Weights of a small transformer language model: 16 layers, 7 heads of 64.
MLP neurons of a small language model. Each row is named by its layer, matrix (gate and up: input weights) and neuron, and shows model dimensions 165-292. Each number is 500 + 40 x the weight over its row's rms, rounded and kept within 0 to 999. Numbers have three digits each. A neuron's up and down rows have the sign that makes its largest values positive.
A block is one neuron, or neurons of one layer that tend to fire together. After each block is what it responds to, as a language model described it from the Wikipedia text at the highest values.

L12.gate522:538537560544486529525532512540589500457543542577545564466512542527512477487489494497480490498502539458523541495552453526494474442532513476485548438567543514561487553490549529578472517501455498497554542462454424468580582554488529523480549418558507452459493558496472497524429540510498552496481555472526519501523525541525510535532527532539540572456452498427505496544529512502488497511521
L12.up522:518491496522457533543472590517524478563465501566481508496515500459485463531430517445551510468533550457473544507415495428485527441535494554533477501559484534547526470477526525519553460543376475488480483487467543567508528502523422509413448547538535502473446474564446487522476471473530469440488421477452514521447423520489496511495492509555485461537534460496432486504449443462505498554458
L12.gate617:578475497516513521435504429476501517552505517453564510566523397419506480543460498446530516520540591482554487494540460493507466522506561527513493538532448537451498421582511518432502501483432476475478449415460522445514586563518508466556496422571504503471412564543525523518469450495530512514528392445486536522474503569496478485446498425515416468473548499495489506516456496485504505536540
L12.up617:443577492485416493509405496479539498541478497442550552523466477485455470477454594520546525479494547502538530492543536541456475518531456479538527530462551491510451481445459465499483513469506551513494540518505614511527550480522470533466472583525442406535453447562508484476538470526526500537512575477520497449581373579380465486470484504469416474521504450558481572493543507535477560498477
Responds to: The main verb or predicate word right after a long subject or clause in encyclopedic prose, such as led, equipped, contain, part.

L2.gate145:498446581548496542449502513461530554486471530480508502388520485446512452460479576568508568495536528570474533476500465422465548553482530456467465474467449531495536491476614511493562458426454543470487566495525473511475499459453410452483524527487511585480505529483499472442502470553470459537471464518499470523475534501491525423479460448466520435440479564471536487510487504491560514466515
L2.up145:497488575489497462454407494444581519476537511488564495497471477506539429441495499601543570436545501522548552459556447476489538556497538424492485485460406527531515461560565511472556464489496501470454506497511550483444528439482433432502520565515476550482470523469508480456530531519534472520480537513545494498414597517460511405515418463467499505487557527411494502541500553487505508521493
L2.gate441:522528452449455493523520549464458455499572505534503579462559479435516535553526504430500611476426494520487581431463465437512409566574526485529437524513442497582568506513411478531511472493473430440434501493504476495462435447548476457499503452558501507505479487493568530512510501485559484448536501547505508512502536520514546556514516519551518550469465401478471529522519547490516561437556
L2.up441:480509489523465550456490469440508453466554507536503569470487463513494478579512586520458615498538529546488572501444478405506505528541442449498494519486458512520521535553467458512477490499452453497505491497502526489510452498537532493492578459504468429497514516497549514539482558456550498467479535591559553502537510539474539531503521525570480464452499402507486517493486549468584532411505
L2.gate532:482452536473517549481524477475548572492561537500445494404504465537523463502520404516477531480478466529481525493504531511543458538546489454452422500473464469543523483451525518446486534475461547511502523530487532487458487557504428494512557500453560538445539522463543568492504560488487461460513562495472515451509527471471525513512457484522472483528482411488520468500449547511557564533478
L2.up532:518443520451480519514504504375539479462495498482519558440497502539523462565474427453529545511456485509485470559550498461452481507550401431446423471494501559481490540484521469509460540570447472486465454522551467458470480459457481482493469503504490516564570476497582480461503537511500502513485544487499528429470523467467560499467442443525493488476449475504523513459544534488547537548534
L2.gate1052:537500488462511473489465493382473555558475482469566504519477606465542524497527518497441471410485517469547489456491481544446496546541490535520472526529580533496510521475562468552539531449500443483468453513473545512451457472458506465500522545578560506453464609551432536573463498568543565431518584527521461488490473467499466502545508545528572477525540502471512485484582485439511516488441
L2.up1052:499456533480480471510464518587570498513533509521445546520603582486526559480504509556517522523446525522514520514456557563455554558494543530458517541504453481478566536523529539495545523587488413535505509479497489503546418512547593490513487480475483537542509544409569536499439509492507474479496426527568530491473545515506506501484489489549479495560474483508445410540474503466519442528542
Responds to: Four-digit years such as 1990, 1986 and 2003, in prose ("in the 1990s") or after months in tables; also small numbers and names in table cells.

L3.gate274:570507500475466580405520500369492525566534422546500550473550499481483560542478463401495574507469482501536496503459437501572564495506421534471528518524500488558534510556466543545502550517464482453445510535459587511507467454532516494531462448545464464472554518485486436518513571514569421527537508514491459509483450425505475499531493538508563450542484480447504450529519519532501491443504
L3.up274:540478426498485538478454501416515521553487503545465497435540461548460517480536483436465518487419546457480519506440447472519542516528422485483450483518508500506541501536498568524431483530475475462456532526472575510484522500501516481515482483568486473496576542496562453484508493489533465465526598488474535485452424415613504494586556513562455508527498478502496420495548513518538519458507
L3.gate458:498517539437461514435432489455486502502491424532511459517516528490473493457491513461436495494472496413514438562450475445506521524482538461555525496548589476475542508565484484442451555494541455539483468517484509513570543473480527448467525455486511419508533432449511548527516526466547460506483467462518495534549497491557524466444484530480499411504565537490542462502465498481520428524483
L3.up458:492487460552433476447445508412514524552510483480510476547444503504463491474527460471453457474424475438482477491426495463464462507533497531569501522507579507464477470536476537465485549484514452575465426478453478490521488459487478475442493475531523539509496512489486511539501538489494501539504468532479550559577553419546505540496526466469463484444521525562485490429491494487488458547521
L3.gate597:475568469446511551459507508511466504421520446522489507528472479467526470497508477448463467468538529422461591534448523528557559511533449559497503532520537441520551448436503475492471490560496562487449521526499409509476548429498552471510484530512466485509549537457469528480516495510510513455540563503560498466428519409491545497572483539451519532450497563486530551547511496529483513533516
L3.up597:513541499490489506437522532478573548538542470570590555523518466477501538498489513472459540449508539514548511529501482552490537611438425530476489452491503514505510510545554435509503495541507550522518552483574492503493530477464450486443525483490546525434531521495519579461511491510466469535464504525477445458538544470557550497511534506536546487584528526467512505513408452531479539430538
L3.gate654:568453495546481499461465460396511471498465510526516521449553441449519421464497485516593529513502506447433559523449434471457539525503511434594540470469440466494518510424481461537524526477472498528494533514496469513531516463439488484432507532493481490476516534530456518487548505465558517462546488481481565456480454551458557505493502528454497485616577440501525564465534488473511514416524
L3.up654:522479479577497525456480512454522440426552544524510515507552431459521462460473495499582534504492515485444533543461413456439523521494538499598520470504477498556544540434482423519512502502454478503482517505518415526535569448423466508423507552489465455453493535496442433489487528465533496545484437528476560475493448560446557503475479487504559441534527491504478557433534503474527494406478
L3.gate1039:477568478515483529503437508428443394486603452456507480475506472474417504515484509497497540469547549489448629458438529561504527533480482531502504451476485498536551479449515473518478508445483481451484599544521551549460509439498488471473576552493458470442516544454458428441577503422509476520427507588456479445492485434511575498465522522454490569422505517595532524517477546540456521474523
L3.up1039:518517424527457569489488507462501491460525450509560481494438476476514507502472514509462541464507502469454587493437596561492514494475500466507453498542484531487533524428504544481467531508469452488391520503516499502531473496417472522427529516467429464521445495550438431486474522476463462600501543580481502462473471438508555478522409519461459547478589491530524476493492520528532450514534
L3.gate1123:476495469523451531518488519523546482518519491455546479444499467532452496523490466512518533522421606521473492490523500543489491536562556424467501533524451526538578543478437458427462474485480513524420500602494478588383486519500457527485497483535457461505512542512469517498424528468532511414522586420454519489452502443530519634508553479507472399578471508508514535532460534495537461477464
L3.up1123:572496487543529530498466485503583487497527388466579491506565475466448508549470435460539535467513552423519574521408428489571529476542522526450487473439475456491521494456471503533496473473551550465511493482583522444468532506555486469437522502474530509536510484510512571416443550540435502451540484447502432487513522510468491538528463475441466478518561588584540558536517494483543499457481
L3.gate1128:572500510457510472449441503524608505475460472467560562470570543509517466479500454485528528484499486584460503477538478531496553455497542490445529505488397516523551529461524473493515420481450429531501465564482529530507383416511509492509435438525493500540461554453522447553419517464518502545534516549433472540502487596546535406518560427480486471499413456553493502583484503484532475475489
L3.up1128:504600577536535481511487522486542478531506457445530473535543491445511533479509426525502494524527491472556484486452525602611509487548464559535510489515529512462501513579454480519503458532499496598496488556478508461497476579475480503500602557490493479455501530529536540420527542479424529459516475487493553530525468459481516506446536516519465507517525580478599488461498485548491468528473
L3.gate1213:544487463523452491484466555517495476531537465478492523454498495501496517449413507482470549515465556483478594547449514476443575468542530582519501543523514468480544506453514517524497549550507518562434522591497509534487501456502499517477464496488452444498594422511502589502433524520564531513501434447481499446492455481489471484522636462448595482490557500510523467511454532556540457490544
L3.up1213:571504493514526529509425469531527499513480495493597563494468479528465516481463562474478557528459518534476553466468492437421491497465550558476510484452522445492558480496549556545483521491565509523497471560527483509439446466480514493456491547515466494557638502543484561533483473506553517481487480507461501509463514571442552467529651463451550498553548489526519520413478500518471493482499
Responds to: Year numbers, or the final digits of a split year, after "in", "In" or a day and month, as in "In 1935", "on 1 December 1918", "In 17|73".

L2.gate48:515436557514483571486541493514474475536502501556544599453470478506515484619465437513504570529506483547537530536505472486491552523517460558478541448462452472525505550515559432465543547552496505449523494474515459584467533496534516513582502464473509487503462483517524453425501500515505514478518523474434499509490448510548541442499540537512488529582512500546500507468502501498502504437540
L2.up48:458445514437526508500549414528440481496519474531485488436498526556504475499449467470541511534514538465495571523442526512481514493510436490456399474556491429468532558537519493538471451508518520499568464512538481522521501498533521443567565504504479429504463490460531434471531504568501499482515484450477488496537544528523507494432515500552567457516547515543527554518536495506466447551558
L2.gate546:545525502522543543533533501504490525447478507516548567468499554543437549486439468528467450529524450532554467578563557503433512440520508506477470436497639467504542485479410445537465503476570486499535531517475516491508560437506499481485537500502509506502591528488488433476525497496476459472484499521482545597552534495467504504499508473492516523528494518531510531443442535488565459533525
L2.up546:502524537523534588455427529433582521444429571449528513456496520475502519496449515526537462554544493446589523512490564519526503532514439537507472431504588518466518440496456448542575517540465545524531413543592542586529561486512501537582494476456499479524547531550475455471453490557499509469480522469459518509496435482538562470528557516509491504541514467560457545438478532547574481545476
L2.gate635:452494495450513452500516543433460507397514524482521490495507464502493517527492518503476488535486554544510543451427499445477528519473466463545439483578501552438500590493482488504484504534463476450520474588440543553530436572470492491471423463488485468551496604496489436500439517494540445453501501451498524530493509600470474522518509472603468528588564439467512525435503486525573550456504
L2.up635:481509531489549402499537553476518546565517472540457415452490493491466498520520481523520519548551469502573536485568455513454460541448493446502519462483576511496410457545533524481610481460489505512443467547582484487472580533532473560482464470426487445548541547514473434495512511505560532437498470455530538557508575484494545514544534478480486510466508537474399497508516488488522487493494
L2.gate1167:522549526523509601478519532545441483557440530531398556492516494561492515539495470552483514543473520445508479495473512511489540532470490486499411558407452473449468509451469522471553540545495392503495520453516431440507504594496506562584458470496472540475583530424523463523502474469483505538486540424489473473528451473541518528456481498460442510576501508513487565468513438546512465520462
L2.up1167:439543503508464582454566492523432449480491506469418495510509575482556484526520435562466569512508501491507526495500488452530501482495507487498445527515499471472467542469461486432493512464446463441557472516586378457521504528489473579537484506513548514441512539443540425481535444476495532488469507516479514533526503499448539565470504542455547534520522488447501531424524493510514467540454
Responds to: The -ing suffix ending verbs and gerunds, often split as a separate word piece, as in enforc-ing, replac-ing, and winning or losing, usually with an object following.

L12.gate36:484577546578449514418508561528461442477542567558468471536424547571547483452530469425548563592429470501564570579552489519540455561468486544526467486496467485492430414496490517457496455496560482528543512522483472512620564479508456504512513502512506581454486427526527496543508469499486452434497517473510516571523434476529510485498533452547459552464540476588566524474515502573443497496520
L12.up36:467544528529452552436477534564528506428504562471504530484468526550507477506520539451519536596414552542492544518538480547503509515477523560488474561508516512541445454571433497454503437492512480528538465510478456497622569572467515558535495504537524528475494447494486555519531510500471497463523517411559504478520457456563489474494486451563466508475501488611495534541465568546411530494511
L12.gate439:537546499604381533490519534437507501544489533438443555466483522475515482436488552534446519489523528477484466538576481543498454579426462499430457471520508486584509551512484475419528490480482521571551481577450466472502480497444435461475583523432495500533559500514505556426559508460480527531456550499502573532487421492485455520420499479488381481488469505561500465478406569523500535463512
L12.up439:524573499520442493500496497504527466493470582570446527480500465570491517459501548526494480480487493502558560454465490534499648507500554473562468477491558528495489568529548462509522513494437421506433523465508551395581501431502509461429574526556549482526481466466565508513458543521470486443507565554492552501551462453540516479498496452474484442481484443569528513442501512620434522486497
Responds to: Words that set up a following clause or quote, such as reporting verbs and "It is unclear/known/assumed", e.g. said, stated, adding, concluded.

L2.gate340:463559520582394510514517532467582465408470474482433545520550418484513551495513595598495490519480503504571512464492483503486523511481449493463490480500533542505450485455460528542466435526529437451491520559479521483579480459460462532544551474433470454524449510470564561541546502475548537527472510583454423549499569521535489499441492457497472493524521422535495490503496485474530489464505
L2.up340:506444447468506517473522479575465446464503444468519422497530443531518516514489560523464483510587512471504416454492499505495465480518560483491476573482491492467523499517499531437461436428510496488458500556482498526491490549488487558502526500559484458462477533461541532540521529483550445452477512527513445550494533523489478510510528483425495502489523452417465553508583582491552424603525
L2.gate745:495550515519425512517470419425463548482484484410494446512520508479531447428474534578528477500552529514592482454495456545431522529539523482517525456484527511491470523573531449475503560519439497479471482552572545514564480434465528521445542437527527498488525544439516479527495535446442482539466499550478500462511505526481508503449479483498528505541506504428467559564477514534518452523545
L2.up745:481480510520416516497535453491469507434512483409539455510536498516449484478508487551517507444566533475600515382529451502440542480543534492503491464455500483482441556531559446435498516494466464503478495487538564530533465476474508502465492459530478527477538561471557472514506534493451518541413559502497495501485532482483558527480439468452447537509514495476489566546467446541552456525520
L2.gate1073:448555440495454540426493525530521481512506444550467497581472473495444534491522456555467504476530512561521478452513498467488520520445582537511539480520494511444516437482528544504563560485534443438454459512508537476424499513454465480412472508438467554533450500447540463433480479519507579533521487541465446502522491565413535498482529489524519467513480497501509494490531476480503440542489
L2.up1073:438505455510499502528540553507488513508493490486508403572481466458494556583537401578509478471555511437540468477480562448469504497515503435497516432444496455441448504507459492460540579464544460487503459498507502532438485524455502485472471450517499521502458487448541465508447493473513532471519533536461469474501446529443571501515514473493526497512501522536530540520508508463543459544508
L2.gate1095:510516450457449455437492522463526539429472450485524527579533512517499553450538483566547486577492550485493518525495557445476523498497531578509493494410440575479453398500466488479497536487555507486523560513459586500469510447507501476436526466535474493482483485490523519525519497446516453508413451559458461454520557469474468507517470483488542514520557488471483486498515462430516483498545
L2.up1095:542510492517497552492612459526542543494495452416533482502473551558538578479504451536479497523504432531456498485469553494462491513555445546518488502452471412496499421527519547430466561419492448433574503464492515528514541551498485473472476486455479524519491461476557541463498520473501482527417488495502458512496539532512540503561484527452509444576518490452547458510561485475480431455464
Responds to: Colons inside tables, infoboxes and lists, in clock or race times like 18:51, after labels (RIAA:, Key people:), and in subtitles.

L3.gate186:556452472421405585460513500471568486509542537536488525455522490471503489487533538450491500491499500501476530484454454458478475557493426511486428451508508494503573448550460503472497492446440446500436510508470530482579480431532505541561469390535449505507489481489500443519482529479428549434554537540545547531525512511507531557455487548529521550497579516534554524505502495570489584476419
L3.up186:514530499597458486502418459545512547508515517512488488533518530500446437471510523504476449525486516553524502511455507513448426430488429504484531470430515397490478463529558509482498508442550568511569505522493431490502512444437474540554398523459503482550503470501564555429507522503452566516455544522525524527518512541507539501456509543468570482551462455443450561444525413486558540453484
L3.gate199:474531511553565488437494570523471513469430500530525567463515515481467515507427546561433559484494493472476500526589484539513549533472455529572524539423502471516477490514511493459463511517547554447568477486504577506504381491484515465466484467499469410511501545480487502576535506613477490568509535528440551553523535477457539487489471454530538540540535551471560511483547570511510491534465
L3.up199:571604532517524460459533549481440472476519516469463474470518507421535478542521510472558513448504547453500558527542544475536491537561541463526556549525520521465457555458561469518497480499504512467507533547428468507477508474546404465484433537535482515504432516457520537516531503536525476503460538466483417574525514491477453468454432520552518556510491498492517451454496527576546537468473
L3.gate365:430473529516509489490552474433463574500527529474466450438470482505447500448456438505506484511548534469565493545543466480582471501424498527573478451550460462509475501485528526498537499479525519538497428424516547485465461520512442486463531463575492489575573513393487532580539580530480471434469578500410403500539508497464527478503586508497489487505507513579462508449468442513475495521485
L3.up365:552581479495501471542457490573411472483503446460489476434497511382477522519484539527417423469528425512491482477485518526446517557501456529467560501537511491537569532426540486509498468583425590401507493527543474530506529483494535494503506519516399448496491451497525491422521459501560517545547432476528513519527427548506488541506455540451529496484515507481512493483491577529486495518473
L3.gate488:501529646509455526479512528541526503471500494518552514469534451491512496442398590544479546542476515504499518370495431462446534475448411497518558527396511501522524481447567513448528486574478466444546481428477463457551504486478451502539445455518510524537495453507521511540521472549488539467500458514540539549507490448514496480536526546536477524521559507539462494525535463454574472534537
L3.up488:450508593540450550486565518530527511501496468500514493470505456470481519486433558509557518491458542495487520460545401519521512529511432493505561489414469527517515506519520481428498567516496429479526500429548503477570485478478440516523459532500526512494466479506506496545504525527465469442525485497525531554543536472492485498513513491427437557565503535525440439554575485481557489536595
L3.gate621:501568528529452514456456463461409432422517575480441468402462482515441532510491546482478514507479545495484543499537499529537508488531472477461497520473446497432472506570458527482415553586410520470497494493538508479507488490494498518555475479464538517556521448485496480523496497469475511550492496428450479599498456500533534548483395532569407453532430501478528447544526553525487521507512
L3.up621:487513464455496556523452509530479515435530623481439471488492489494467532492536481501494477542504509460523486519518472526567508422592490517455434492520461555484525483518490496589447468517381434476543500521517528523572555457501467449492480469491634483578469515505548466504544504569492485568486484446458472519498505462514532521504432512567368505556511484506519441503527496488514540474477
L3.gate650:552533560586553550507501415434514437483473549467495504492466497526526517558554483483518468495504564440623427486493493495503567502470503472461513519461534471532443468495479495466548432517480466508473549470560473493514475522485536478584511415469482523544441514522448490492493517485447457498498447517493541536526423545506538552487564566532551599498491555506479537548491488550461493462524
L3.up650:492594435555596582488472478475435376505472567413483494522450442508507486448495453436481440448402548507580464464481486474468490542434454460496547457456543519514478437502491500462531461482483478493563550507512515536542463528482544546540486442538515508523432545530503468545478533479519474502431532463469535530523412456441469579451528509434481531496556530519490499553455503520514529478518
L3.gate753:412437460579528494557504547506485477454579529488457560471458486457492529518540553527543444528446558512509535460535531518481537566503477535461498463463478524513498536468567500498529504569515451504487532537467483533552443464479522478540569495501502494484466535488532518492495434579560564577490505473450486520486525432382423485460512553495474445490581485420498483455527408494586502512537
L3.up753:478471575553535456479548522513485399475506557543473513453509587417493520554465496540511490514459551497520463439561388543450526516380516541523452548442510525569414476511593512436484483631503486444504507487487476526524501493458494429514523478476444461533520439513522569492523484533483534499472454507541452554523535470454530567490495492496443489514508464528455564509465542535518495568574
L3.gate758:513554512527505514544421428480520495510525553544457613463466536439535527550457524477581522533495522525474541562529481450501556507501497578468497503540466529464470459453491482510519470528423408515442494503501491526564479541490490524479518453505565480532517508434444525520487509500457504536458516461550542462535424486552522471499539493560455537479546518545436578503485585600488487493523
L3.up758:513497464511455527512497464466534442474532470494481559524558469473478597534448530490554559515560446484459535522511488485484553517531490534428488478565461552397460464476492534349553458475475477467446512573480531483558547483503473550534525480511537537542473544441400540512494512470467518506458525529489534498581523436592472446436507504520465565548514482491473526448473532545488533528492
Responds to: Word-final pieces that complete a verb split into parts, mostly -ing in participial clauses (ensur|ing, declar|ing, recommend|ing); also with, used/using, Great, Royal.

L12.gate90:509510486503499559524528495486557475531431444515470561565476465508457507542503474510499509505507526489470527557523459547544480479483535491536532485467492529548495478550564536461517568554540478478442484451483478493516589475504553539415544470602446527467483430441523484484492455502562489487496542466538505472457521512439518443498565549448541441513451529571528522490481523524462440494471
L12.up90:484524545497521495528465476509546502528504381466501577538481457515451498503476470541453504505567626512491471470508495507502541448434513422541504427478529478545505474518573459542483543508521475513495491507516542488479560482510554482490601495447498511520496467393532517515493477488550513506449496532482486499448498482465523464553505500527547452534467509513510508542534500478507457475494
L12.gate732:463508468478360514544453587540577519522496481470557519521519545546517456469509511542460521468451490570476465595510453445510492475393492547541504483452464551458537526507463456544492528549529479422557476400468522498590502423491487443485528476467464518515474469488489526520460478501463448440569438442485464466527504506543524526506453452492447419536514422524500593461560513454526567535478
L12.up732:474491544473481528533422541526490542474557516517497500549485497512520461487515513483497557562442531430513428575507468473472460428525484562464513470430440508538570485448505456487464440569538480500496438498466512506499496585566522481517498477567495468459429504530514472517473543445572549494451513475528468497480488520525537430546572543509540569478512496481482509495451554474514439574537
Responds to: Colons inside track-length or game-clock times in Wikipedia tables (4:15, 18:51), plus table newlines, section-heading === marks and thousands commas.

L3.gate209:407453483504475513573497501565514495515455540427455477467417467513515484460526432544487565563476514538482483471487522459444553569402487491533529519408551490492558525434495492573515506497501562493452583489470467512488540496490461505528453516562477533476500465434532467545493461530602532450549524558489492439462484439522437548518557480496555495481514453503508564514593547505554541593491
L3.up209:466441547533477539506479534586510446491469505522465477419478517579573455474516434575459517510510527559542442475473441458447532470531502492510507548392551531433509489429489468494474462538538467410515609492454420506438510445447477506454491513467535528572452518491506510485422514475536501553481521490491595470475552469488477530461534448502486502499515484479477476501476499518531564558559
L3.gate305:577534548555503484498532524478517547501435416505509512512460438442441515559533492458542477512521576542451495415536553498494501520463463470503575514421547444521416492558549496490522508514460489464481539536511540478579492557513483445431503453476530515532487462539572408472520560487542461551457544562506507520502567553499506455507493506513433538514526490515477449514535490515489477482532
L3.up305:520493590532478473515473424482466569495485405504486487556510478443524574546477547528447552465511449530496522442432464555517538516456534494483542506416528467392470497517533489514437535508485532499477610543539507531539535558469428538457514465409507444564523442573526504531475519513537444455395558530552512504485499499533530500486455519446471525541522528504465452547537491549532483447510
L3.gate465:502503471523437520528453475536501501564441428502518450523504565492448526547522525545455516424453567497439542469429515574520465432541468531515509479513504479496507503481531501543552523508511470437467418434556450399491495566447520518494507484499472531530481550473608464491484595489518475540411503520521494452565520516471532495516454499459515498459526531466494490499529519487566402562485
L3.up465:461583511565489477541412496444466469537375486522527481505507504456503536556494552529469439484464564474486489457497498460470512538559486440470509504557453445534482503492516495487540549500488475438456475534451511437400506523457506462485529474496494527506480503460555419456552521528519453515518514549525499470578537516501525454507509513509538491529477453462536482564486500462469413486490
L3.gate566:536515519510497576448500537564529407543518506476476495480557516490532463509453502515523527477504586487533458479472507523504487519583510572512474518406547479447513454407519546560488458471543421504533586490461440510451446508458511541511482476427503493568515464476551535459568425462547492496499520530473484525563557485485438521520480552437557457481419504476482517529496462490562482489432
L3.up566:535426473516503443466488508602518472506542555533485570496524524554497429560559491520500516476454521465491460519477497533505490515467515568491489488430458527461486480482511534441517526424553552459531463476457563508486511519471521476434518481484527523470472529495547480507589528522499498489508491599546453562548572462574458519527523543444520464473485462429523481530473413425509539513476
L3.gate836:579569509493454551510549536522522517511514444502508510509495466576569508428487487511495565447511571510461440507519503545504559528435574455473435493521490458494466543511537565563580460493523468515447535497494543413541563559534534528430466503525482530431457473476487527450540489438471451535518531506560482539473470534486500634505486525490472526470477449454495485517511501469478516550558
L3.up836:518553531489490535568563580511481488472496523529525497530483487542437487448495475510507565500506532480423505463539491545517478459369525512466496500480532438470413493519562525520581493563494521522526563504514585445514488586511549523480529474505460498363489483426486494502549496565527525479549488528519504518477436466478514563440452530574467562518474478473492521550493522482515454491488
L3.gate884:526505515517423504430529438499508496519503528505515522503489486523454483508522477484478515469452526525450493410493526506441458483490526522515460531529475594536549431475484562452478485480553468446411470469504526476403431549495478426489453553509440491465403382443573498507537531520430435507460502457553469523513474433515529510547526470517523555546566517507454478508477514568486536428465
L3.up884:543487464485467543469451489470540512539490477520536520524472491515466467511474486544522601407536501542533510463498471506478478532534546515471473502595485520525553461490472559553485507505503516484497511463460559441428431460571539463500492545475470465469431508464603479480496538510500465507503472468542541548486499552492524526492490491509540581571500505530479502471438448511489502570482
L3.gate1041:480518507531407451487473557542492546544502517518475442432512450539433535446587502576440565591486466503570453507482455596446549469493598463504516502503466538447491504489528483530522573504478474463448482498558500457479516536474488554486465505473467488611405478481491516484486555451527470573473457452508499484547533524519489511561546408518500545529572519493526498567597599441526508568471
L3.up1041:496504470547401475509488545483564507507455432540546500449526445521391639475501570619468523492520518484474428541497438600491442512558566572548515544485576527495467505534487500471519534540467472459508569527455507505538495491442530459554521545571487505504502462498427490537479486499540498462493435500468500456514550545505535486467507482533456500452537537515451507429548437504510471510503
L3.gate1180:461538473456457457472451500518486477425495484498540508457450446531473514556524520510444481550476534436601470449522514464498491579443536522511516501442480461462504551460567538468489448485546460498435556537500476547567511507564452520448502552576452502506416432501572474558485503589517517458504535580501523468489556498506532475568499453450541525564499581497504479520507432393478478457547
L3.up1180:479483482506506530433496443518536525475537472489473509442481469558523453508523567566479496469513544425584436455531465521500517538496581476454512472411454493515536526480511577525513470495516475435503588511495534537492502458490450527473487559570478499465423420512527536516513561597525564476458505541508531504500558533509499587535531483467573536498530539508504454503510501442529520486508
Responds to: Colons, chiefly in clock times and durations in wiki tables (12:00, 3:15, 01:51:17), and after labels such as RIAA:, MC:, CID: or before a quotation.